config.toml
num_hidden_layers = 15
num_key_value_heads = 12
intermediate_size = 3072
norm_place = "pre"
rope_theta = 10000.0
qk_norm = false
init_std_down = 0.00446
learning_rate = 0.000306
doc_mask = true
MLP neurons of a small language model. Each row is named by its layer, matrix (up: input weights) and neuron, and shows model dimensions 112-239. Each number is 500 + 25 x the weight over its row's rms, rounded and kept within 0 to 999. Numbers have three digits each.
A block is one neuron, or neurons of one layer that tend to fire together. After each block is what it responds to, as a language model described it from the Wikipedia text at the highest values.

L11.up352:496489523491511470491473500513515527519488528506513522516494513512519460502517559505488518457474499527487465465498487511513506518468502467475452519498503481519532551524485508546483513508553493531486540529521467467490514507505495494500498533504493496507498496530467508533526471502488491457498519539467467498506473533471523472454497497443469511480498498577485517474537499468536554468444
L11.up860:470485549523492503496502514512484537562482505538497479488482504533466493505502465476519468529479493491505497485506533494512481508525523509495484452492499530492481444469489529532521454539491479510499509534511488499494484538473531508494536474495521499509465522477468489478518486541532465496490508489501533458460483525470523480471508522470437499542509497486508470462498460504489492515523
L11.up1849:459524457503501485500504509494504525531472470522557467498485423536519485518449489477463503514499499541482511501478480480497480492471505527474465484496521485521502527527506506516500500504500515495522504499519531534479486471472537489510466462466472526475519467559481532515484464483472514488521499514473538492481507519471518482470534506486457580515519484522492468498484514513526510456517
L11.up2311:496512503508494463503504507524490470556470483460504455482479528495500467516479533489469496494482545491505481486508495476497476532503517491535522512514476502466510532505474499476526483485464511512503503537516500537523492492500518465510531511486516494522479480458424509498547477513473505460549463517478516498517469554549459462490518481442468509490490447472481538477547491487484510494518
Responds to: Numbers and hardship nouns

L11.up1005:468483491523524517458475491517503539512478483510504528523516480485495514506505504554514570466496469518533509488476421452503472480480465474545498524519469539492493526529507473512512494505474521468464516447498529517483516520534503463531487512477546447487504495512499500476532498526557481514475459523455502500487497533469520513463523516485491527517496530531491492480505503468473496473504
L11.up1448:498527489475508508480473478521451483487539479500500535521543528485495539504513513507513518521475515460496490505526508511499550472488462509476550505473507491496483524484460518507491504444538517515471510492550505482470500548529513493517473487501498490486462442504511483492534520480460469474528490495477537482503438505434504477509518530503516513490455535480481488549470478505481496524495
L11.up1932:510533520479499505449485451509461522465526498521519521506496526535517528495499539488490507515516503479518491478485513555525544498434474469497512536483500496489510562513515477500504513506474498481499502498470467490465486560519478524481475471476533483542550553462509503516491505493509537551525511509470495500521506541510547507501531478432527488487511506553473480489518495478487500504502
L11.up2113:435511476466513519474504519566490518492531500524495501507517510494493552495499489488511468530459500533474479520543532515522460494499479496492482452502466500533458501502469475515479495538526505503474500480519547526483510512511499479509532485481497507514499491474469537451458531492483533471530491495497489506533520501484513473527469493471514482536465524496535499496516503484517490526475
Responds to: Digits inside years

L2.up112:524525535529506497487488496468478487477493484477479516498500488482478478459505547530470539467488511497486529517506492482503479501528535502523439495557479549507503526520510526489510519566525473525483471475486532501532484476473511493514498516508524499476479552506484490464474523427520481469530498475502483472497512499469513506476509467518448525523459494512515464516511516494520523452482
L2.up359:471524517493513529485528483484462504518449515521500475545534497541479501515438498477503507479509486504438534494507518474531491530467569465487497469500470541495499500522497514515500519532491463501533493491531494526505510544507558485480526504517506490501511452477505498495499486533549522516509474526476550485470471483466513515474484514506477518512530513500488462521485548513512513461549
L2.up574:490503487515479524457500519474468530535457467500471499491493479531469521450493508495525511497491498530515473487520497470486501537520505487506522473500478525522491542497491507510535538490514504533537507461473511478522486502518525503496501489505490505524536471464484516448501539502519538465538477556541503475539479487482507501478463477482487512590502500514472493475491527539516506531492
L2.up642:497520504519525545483499500490526495562547496512515454459480496463458567533507494489511510440456511536501521499487498512507524502498556521484519473529504534547519544487501512538499497464489515522480470476516532466516445512500519495503465496509472473497540514524534504504478486501499505508520487501462486542510503499514469459514469500516508518490506474529498473588487468520511503506507
L2.up686:524481519471493519501488517475525479534501485491506500484483525472490515508477490502518528501431496531443497502525494456447489503496516500500497539485537518507502495481495546552521501502487513486472510449502469492460474510470489503465420509482555494507493510519525518515529518522494514460484493507510543448499464503482489470505495487513503521487500500471498539498541444482484494486517
L2.up1191:471467512546499500482501505528492459492500473527494538495488505518480515508521535533495474511510531487491452465493518477503476517506496527489451515515512481497493512514533517511522553489517489490536481527499518482498495479528487474501462485531507471505459505475517479518491517534489469494480485512489537502517504478467467477533532499494472464510496481492515526520508448503483496476524
L2.up1194:470505493498520484499487501494494532517484476508516472544517520528502506452514535525505534545481541478504456500508514513532494492504486490458473506483460523445532494496488496465502519534438486515465503476473500471456533526510500473505461519499528457484545477507538485501530516513515525514498471508505519472509522505506484529500477492523504484538474540514506460495495526527531459508493
L2.up1354:472499461498543495553488511451510537502491476494484514522518516539493496508482501492498522525547509540512461519474512521492495486545522489466504529505469514511499502516460488522514456517483545496555498509465518503473489499491526484528508564499535467504463495458525516485509517453525515479515499504518490495458459501437482487519523436529512511470508470545531457480532486500528508485534
L2.up1441:529529514471490532498528519465482495490514459500457507505515535540505504518484550476525469489526530535491453462511557492487483489521496521477460516470480503520534488532519492450499466474525477488480516518540536510484535499498522487533454477510495504500554472413458468520523538482517542491541466487452557522536499505529511493499511487532498491480497492552512458489472491479514538478497
L2.up1644:521521481529500495471486491490507496557516468503481514489471490496495508495512548506495520460486562486528488506508484513478520513510512482491517459427508505500516500529523529489464478486526473537468463493531491514541519478452544506516451495530508500535512498470497485525476522472498545484498490520478527510498482513505482480514520468532521467498531471514511491475533483515487524483531
L2.up2242:482484489484483512546499467475486487470499462497526468514456484511461512477509528498460484507525513453474492523470493513538488537531486551474473516474507510491471542510496475499505525523491460470501497535490502502449494487508500461479509505502521519495471487503508507476486523515529557505517480513519513484488487495486461504506535489484505494508466479482513461489462496539497465437514
L2.up2373:484546504522489510494517501469477485519510448496475559526483468485461510471510514535512475548459486527474517479493546495490535515537507497510486489493492451517513501523515520529521535495499479522491508477515541507477499491508503476445468512462506512481488493491485483532551486511594508507514475507517475470495502524475517531476485488518499499502478459510445488575515511498514497510511
L2.up2724:529549525491503539521508494489534528472463499539491500532504465505466504528517507495492512518476482490444517504533532425499512523515537455516503516469485484499546488502478528485506489503518458457475513536505481502467535484459492501510443477495475508501501514547533481477508509503549525536510505517527536458503447528498532480487518500511464504513501493506529518489479439560542477516508
L2.up2753:512498497510506511510507481494521482529470456545509492508454503505494525499449519514484516526516486558471466474499513517509516544489557488471495495479487460515508488511510546485550569527497475486536475498478494525506504489466506453478458518501496504521486487447480519509468480527506514478515453513481488490477459487452510503490506482525499501479494496508433455493496498491517478476526
L2.up2921:494506525512478532491480456443475548508468445522481508527510505513493528499490529489524508542494522543500489496522559529543496500476512492490476508486469486487549533511492485431557502499515548475497469524542493518515533522509462491518494522468481501496542484453473528466510485547521515492504485542505506486501486523524500551494498472495533543504506499471480492513523504542514504465470
L2.up3065:530504490530456543522507505508507484499506457517543494539502494541496535553491496497552493499535488524467457496461534518490488497501545536513518525495496495489493521489499490437467521487514502490517444524519516503490521511501495483519521485501487512520539487505481497444476525526482517482520506522466491443495487487472491525459485503471464497498433461494477476488526484496517439491495
Responds to: Identifier number starts

L7.up2958:532499530501468510508530462479470505511514466523437497525506515483481515510498504488510499550476485519473518540505543496522509527515509509503479514514482470464508487518540566510491529563507470517468474524501492504497525566496524498508451479504547459556471503493492468463536518508480506505519528526473447442520487533500499508508522511557494551465478530485475472471495506502484493495537
Responds to: Name-completing tokens

L2.up7:489523494489514526492491518515534496505518532524463460493500512493469508503519493525496460528478500475548508464493492541475497500501465472487484503518475546509519530472496490502504492470510524502456534473474535469522508492564505491516463525537512506506499497534482489526512478508512513541467530507569501516496498493537451520506529455507517483484488521522547514489489537537520459458559
L2.up51:458514488490530474501505427509476487509500535476532468485502495471454469487531468502429433526462487450509526478500526542492495477458507508527514516541488529509494454495519483498510489500532474521499506519492508472527519520495478512500468492522515504465478521419518474484527457507530544508459511468511502532512495475448439498512514501545524467538527495524491472506491472480526520517500
L2.up126:461454517504495498480493499443480516504473497530496487513521489488514519531533496482512525507535490492497533500460544505532469496436500483519482523517511486494540514551553509534504489488526541490494514495505487459475494516505498535483513512461459444482502504524459483488501468538498477518434520465529494442471493468513478514552474468538495534487488529479504500478533547514521585506454
L2.up551:528478481481520545497450469550474470555473486489481556502520533489496549491522509512526503523471472468462504536484478487513517512464456483488506453551480471503482525487503547478475504488509505486464496497511547523509468519544479540536530536533480489477483494542507485488503497511516481475448549526500557515528460489511447526505470517463491488516534507516461513482508487463520503543534
L2.up663:485475504524546543520437503461519464514476505500533517519489501466484505509533489446499522495483468527492467486491486483455504503503500444519476534519495492486536477502488496497535477557494529527521497502491554495510449524514483501512521501514517457511470468501569502451483526508509453482500524525491491481513496522487509473468504493526512509512487553538516472492473457477498455514501
L2.up916:552499507489543485438486483518544552491526476460490493559532522493508517515519501517470532516467511463552499502493538489517472479496510486509517493500483477498517475539501528492519476547463492518542506515531520518513476524519500485515463535469469477466496474489517489493497484531506492493490498509494525491483490494464468528546464486564490508456523488521421494492461488476521527511515
L2.up1007:487475514529472536496426538479527466477514485449484508494501488504515495482541538531522473504457477488509503453482523517482495488497479495516525486503477488529504492491493531472479490509487491512494495495574521480469473483493518463461526493490493504514508472483443477510540466490514516518495503493487509470469505522531505488482509458543485523496482534522524515467550483489522535467481
L2.up1637:510467472515549507471481482484484497503488488509472515482446490527516507506499514524550499473546472513518556507434508524491492500462473531515510517558512505474513526499513533474489505480523495501489517476524526514515469460496494432520520448535458504504510456505475469488475518536505489470508532463477488479483517521461512433460490464483466501519480520496484474472454509457530539522502
L2.up1710:454477484485480514500507463492524448533422476489464500490520513496525503466544516495480469536502514518530497532479471481496484491489541524503529512529522491514476503481513492495510426485483535534497499515551501473491482501474507514474494495484518489485445541483526437466525510481547526520471514509543477471448467496518464507496496477529520537505485507508536486457542527538525537504527
L2.up1812:494464517494483502507497487491458486499464477509457504517528497513518506466521472535467493486523553474512496494461508504474470487476450477510496470503487493507485510557509557484507477531494527477536468509525508545478488523534480515518465480475456506483521501544493483521437531509487487525478513477509494482507488465488486462543457505503438504501486538564497481494504509496516531458504
L2.up1833:524445495500543505493496490522510451513533535481498467465437463475512495502536521523524465499449491466522529507473473502474518501430487505514557531536505531484521488518523500479509490490527497544474512497513516446525505471490529502529515472459428453500445532491474503493549502486462485537467520491520463489470494500506498488518517478520500461513504531463537496463465484453498515526463
L2.up2117:485456476487491505547485483481505474540491499477508504539482481517484509519485491485482503509444495516544497502516529546477511459453503449517543456513474545469483492508508535469483526504467515528519508526513546487509516500451475511497462500496520457472500504468490490462544495523493516497493527445513518515487450507480492515495496497542483520525530454545489513532511549495506530511516
L2.up2481:497455446533512522513473494461542514521490514496481511528484497528499517514539515512493472511526510483538525497480489547510501476487491478514492463503500470523490466508501498547493485504533521479486492516529535563514497489515486445488522534505454482498458506500495464520515493531508474524517506457471474494467497519465465481493468481488473527515456511510521486486504506467506507499488
L2.up2609:499473524510475481494493534487548482503538489505484484478483508511491485523470468482519557476498502493509500515510541535471479477445491491506520510502486487486534515484495490514513456463471542512478478490503488537498504470477445537464518491521514467522493565511555488509517496481491495494454487477527517523475487522521479498524496494553494498471518533483486514484473507482512510527458
L2.up2885:436535489482535514461499531536524573495443478472490483500458519523529528490475506494526510515485496537491510537529482489496489476489495482511466519482496504493503510531499511553529530527503494512500526499522516508511458507523490535470493481472485496512488500516510490496496502497531504467497497514514508533509477543477487480526500522497502491502490489476505508473461503497482506488521
L2.up3015:500510514496508518552501446529495486473544521503499451549493489495520493489485489511527510493495502518497519487472565514508468500520502543491523530522505492496532451511508492512488471488523528527512529525524504491514526510502482500493520502495512491533535467480539482474489494513496543482512517466480515502470526500500518456490506488498508479511486536535451495532491502488544498506525
Responds to: Score and stat separators

L2.up116:483491505526462493469517493520487502536525536496527567487502484539477487509456498505538482520479480520489536526501516491473467552519467536498546479518466481481511502492525496556536503457484508509517481453515498526510503497479528500503524454488519459522459488505493478476463461477480506472520488489487513506480466506534496472567504498549475509514512518475521508509480525499491496520505
L2.up344:512509553486469509458518490456460509491454508488496509511488446505512528492468525493506475506508520514505498550487498508525463503535494487539471461517446487522502520521491469500529516478463497536527536555504484517507470509508546496508540490464542469498544472491493448520480520499475493496539501493487467539469505508492491490471501514510535497508496560508494466515548493557516492465517
L2.up718:486519547497516499510487531525494466490487484440500494485512474493494514482488550538468502517479516523571481469493507461489476523511504495543518469510529512491517473530504436512529508444448497487499512484511536502513476543467451485500524504498489502514472500510482515500470486538527469495482523519476493530445435525509494499527494469473515473519508490519490517489517492524486529455486
L2.up856:454445522502523503475480463458449485529480498504514543489515505462466511521508485472507460531506533470534539531508493490539507509504463484484508432496498485483465475506460523522530513511522481495496510499504492497533476485486465518496505490453540474519484519475520500470522505497478513504492485470472517479474475489489532493506527533475483494497498518485492513535539493523502467432484
L2.up1449:480519531476494487509490525517509546502511492496481511505480480479452489481544529480451472489468502511518508479492491516467514527506553479511513514477443503451518476528525502494507459527482444477500464544502517510487493486496470481517522488525472527543497493462473500519507514513494562472498494476485515447502496491522536478541512476501510511517528536510516499503511466504529492466499
L2.up1508:516507492473489560525505497535469507508475522487520526497524482478489514522494505497470449508546523470485493478517524521495504508478536529499520501492488489481500504501568544502548509513481462513537505482490509530460487506468515506523556466540543521498492499462500484505517523515500517468499512499474529523448505478496508515480520512486502498488483515533448444539503505508519483457525
L2.up1638:498513504477479497506491507477496511473473524464553498496489521498513507503510484438497525515551529505499499515441511522503527549524459530579513477558489499506495478517508539557512475516472478513505496484498494492450475510499551486509524496487504513500503478516541475525505502551506563487481516479485488518483530474483511507482541502467489498487513560504478450514487485525519470505499
L2.up1823:515491489491479500484488499466513481452512512513509537522488456462493495487455472463503494498518517466471512507468505479456527498499492504464482524527472481476483567514544504492501471532489451512512512535493517528501525494496517483501523477464449447536459531483527492490511466464477494504496488472464502498522500474512477516513508462504466526506503538518489510482478479499495507496556
L2.up2153:498469522527455491501483487471517477513511482496496491489478462532482486509490503441471536502470493515479474544506505508532489509479503504497505457501522508490484508539504478511496530526460512524521516529488498489480514525462496536491465454544498482524485464465480494470509504498493546517532518462490457515452505502529505488540488440449532484479468544591511516505503502496531463446494
L2.up2246:530502519530476484496488529496554495518461476501474528507510497504456524549499492494498511512545538511472464486516542448468486513512511468477470462508483464497530511509525492474486520530510485496544484528509508503537450500502501558509455497494501513529491480529524457535483539484537506532507513474489516488510456504507537515494502478513515527493515499532511523528524557522497526465473
L2.up2267:464523521508462503473496481500512501493508484496497514490540444467497511479503492521461494481522486460551497503497521521557494492479487480541518503489488509467505485550452478547558519511500440517481522506500492516488534513493477536510520472499462508524525493461486516489534464462518546498482561519456511523506475473496499481518494539487450456531476501475489533529529486504495476486500
L2.up2323:521501513510486482489477499475486465524495545449506527525490471500491502479513490469496432509483450508488551528503492465497462498466509521508485493545491506472510502533435510512503466503522515531511513501480504458516460507510540479503523498495529484513462463507546474445496446513475480497450519496497515495489496486489505474508473544494468525574503539507507511503480546534522471479498
L2.up2449:527481504495527498494498450483467531509491497492439509511485491494471521520499483494523519525488495497531525489473442514504475524490510516464490479533474531506486546523491535514515494513514484484484460543503530501506487508464521472514473515469491499482501546451491462530469487488500519488444486443542456486463476506463499495506520500483445522488471578547492514522509521519493520487517
L2.up2519:534516504516452515506497450486489464437465515520513497549519490489516495490494516517457479476501518479522507506472518488507474538500537529498512493471482518509510443504518475490525515512531476510494506510480540519530498511504473520525478463485494509495487507489552493461486484483488536505439509516484498479431494529481472494467511511475489471520487488498471526504479521514501517499539
L2.up2628:467462546496493488474509510518533473533464447436510529511499460502489528530488484486512485489482503478514484525491496537513506483518467425480552502495505486496512489511478517469481516537474491535460536482510523502514535453518498470476508522449499487531494520489434524497483492501494488487503521471452515455510517492495491521526516513529477517461500505515478477530519518506529453475517
L2.up2977:506459514454488518476478512554475535473489529478500519498528481503488513527521488512503512521499517493566492515513506523503510486474506507502530464510442466471524457524511485516516482473477465482499524509479539524542523473473457511515526521474491501546496516473479465522480478500474504488451546456463513493489481507506445487524502501483478500476516503554461522470557516494567526505538
Responds to: Table header column separators

L2.up288:494492517500531519505472474520467496505485519495505520497452485500496514490491502497488464507524493541509494523452532493525446512480530491513533457510497480497527492497534502511516520505518500515491511510552503537477493479481564525486505499540488528471532472520521492504523483527489476480486525506480501512510484515468518511461499511521426492494484516464484488554489425502492488491482
L2.up300:487572525482551508498528500478462487484480499531526519524494488469524511515462468508482475541552490542500499535506505471531486530531499488518532497496521479492483562473497496495499517557510522521519463458493521539487525544499513509483489521487470470528520537491500510498500476483539522488500540473525462500522504540498497494525486465541535511466482490503496486493494485536543520499479
L2.up511:476508519475530496513488473492542481523461519519502514525505481518522490557489528520519489487440475515552505510507491511484478492476487463546509465508493541496499477513456438492495515492482485503498476479501499464469531550521509487546518509518505482482469519475501461503510518494504517459458498468508492510553516519457514475499510487515518486502480521561504484490498491509540450484534
L2.up533:506536541500467537488514444481473506513480512516469543484481524474474547535474459491510499498493502480517484513482461502543481500478520504517525492515492507490490483502495467548513463494493517528500518502514510488500495524536497515543476520485505476528532496492510496487468508523518568466496528519526493444494539504504530519516482512508520561532519497537514506519516485526522489526521
L2.up1092:512529526517472490535500519495481483475507487489450487493539468463496477518503581522513507514461509473494571501510489508521525495523485491558532490486478491518499511496500481514502508550511503522501511493488558513508455531508469506491503521517479503492496495501495488509475501554539480457508509511458499451479472502506480484501472467512526491483466534509520506531561491511564478520487
L2.up1403:468532517535486496516458467496517460501505491433491517469504428442473551481521465537520477512546511469504481490456487500481509523512506479541516462515453493493471503477518509487528518514475487528525477448524515514470500474497478536533557519510505493502499442489473491510476452477573476496457499498478517509448520517484539530495500506482528527531513512469497536534509511483496517502488
L2.up1429:489483494498508465551485531481514490496494518507474563503532460530424511483517482486482535473506480508522487468518508502494481494452525505513532490518509495493514498517525510491488499483517517520463508483529512497524514503478510511454492520541518506504466484450550483480475495481515504496542542457474477488514504496536507508520502520518496520492518525513488459515502454486542496498557
L2.up1814:487516478506465544508498517470494467528500510539475512475484475485496487563489523498465472504508521504480490489502514505519494508499505509504545485472499530518498470496487494499499482508495488562498532482549507525513519496517503524482479500505502469480428499483520530492515523542510497521520509471497513474469482507471520487512514551523470470489473526476490546506487497451515494507509
L2.up2175:499516501497529490476480493474510507515465484550457492503481471501490495500488512500482486518510499489488462500530489519520490516521486488508479503487476539468505520482483505530482566500513505570482509462506559481494493522545546541509470499471495505514519468473528533470493494508455477478488574444516528511529490490525485501479434495512494494480501506528468482511513504501515509505493
L2.up2276:468497533459529463486531481467470509559455491485451496541508456468488490523533473443499478528487519513530512541485466497502526528538490453521509513467468533472525506507513482539520498544505513536477507459519530527519476493546498490511475546488490524485507518480497513511516440511523519511452474454485508493545487511484508509465533519475460488487514531487508523501481474532505445470497
L2.up2380:469526506528467510492482515537526486513455445481508523470506498460505529501484455554447530510484482535490507501463516494502493527534525520552479473488451504506503537482513476542504500509524514504511539525469488508523508531491512488476560515506533491498479539478472489513542505508487512498485509556433517523481487525479454530488477498492501456501515499448450487527501512467558513457487
L2.up2673:536460520476545491542467437494453489495466510540527517489530535511531501527533548522470499498512435483517516546504552512529521537504495519485458523505469504473534480499511499470526489473503500501495470520504504484501489513504489487480471524516496484478497513515523452510482496486505479525484512468448491519464523526498487452509459519507508526538479521528509511524493527460534494490479
L2.up2681:443529521514488518517542486485523509506511504518492503513509514489505518503490530513520532510495489491544485480467484473559509517488535482464464496540487500514470508483511474476500489467493448543494507524510494536472496461473549515465478460493438473519491459509473490481456412494534535521527528510547519428481467514491500466494501526506479509490519532513462507477476516514525488498508
L2.up2841:515483479504547508514530471503500473477449518504467514533566484513488484509477520485478497545495485524504526499505493447528509488503543503502472465512486470531508486505467489533473534510521526563469463504466521483513482514519500492487478493531470516468500503496522470490472517504482498516516575487502479481457466498494523480525493514507536479491476467501486497435480509503533494486494
L2.up2931:468550507506499526480507508493478466481508455519573494541493468473522503533495504528485454531538495531521507523511508518502498486500509489486518522470529520493537500476542513500509529519513460499525504483549502507517435443532523475492503489495518516464456510494497496509512509551508485527494548462459531505468497534462465491460529521528466487493484517503486489494485516536512492521503
L2.up2976:514465515529509472511503518471513521541460528496511487461499536518502518507509478499518468512536471486512495521496527492517475496482502476512490529478501492482503461501457516509500477503518552524493534526497489496530494531508539510477490517489513469515497454497485497468455489513479513501510519518511525488431523562487528498479491538527451518530514511521461472511484491490463488498480
Responds to: Repeated-number inner digits

L7.up1945:546424488500511519510525499549489502517522496473512496472490451496536491513533485465501480494532497505474533478464500522480438487466443489502560475507427491501527472500502513505466484544505456534540513540479484526488513485489498492478521492445483507490471496516459450497510550500480529500483503515482517553515487513491459521487518478546476534510519508471509497462461508561501511491495
Responds to: Table cell separators

L11.up70:500504515470523502466517457494480474488515504516521501537512537547498508490522561546491546508497512511525491468498487473498491531506509465488485480526459487471496525518451518515484509513523526471493483500580514490479514516511508551469465453485507508540507462497457505499501469499557521504532518493483496531535488501488503547500588472493479548472449523456489486514519507538487494534492
L11.up1519:484517487481512552499485498473492464482497473535507511508533473491480461544509513491525488509538510528494488490473511484561464547505506501491526519510482499487497523519487536541513496508501502505491513531535465461442480524514460479468538520476521514478519512449513499517499496477504508518489493511482512479475491478454518496511489477492544507485502531450535501467490474557489506499518
L11.up2635:541508487512503510543501498515524497489489495495514523455476487545518488532485515490489491513498502494490487488465476487471478507484514545489509475510439520475509487483426531512494483525532509466545506521495530483459517509534523492480548464450467482520456466537508534487486515508555480449438494520511460494458505488461495506483428484460533519482538516466456540533474514514526473497514
L11.up3040:506515509539539508474491475523544515483519457516478512463546490489460527524537508530513506466542485504502540497513525543557481525436498511467477514482485510489520472467461529521524477488513491518523508473507510531524512462501507501467488473506520504534500483526550465506513483496487492502474515495479471582506505505485517485552533548486487506505515517499490458513537491532527524532504
Responds to: Next-digit position in numbers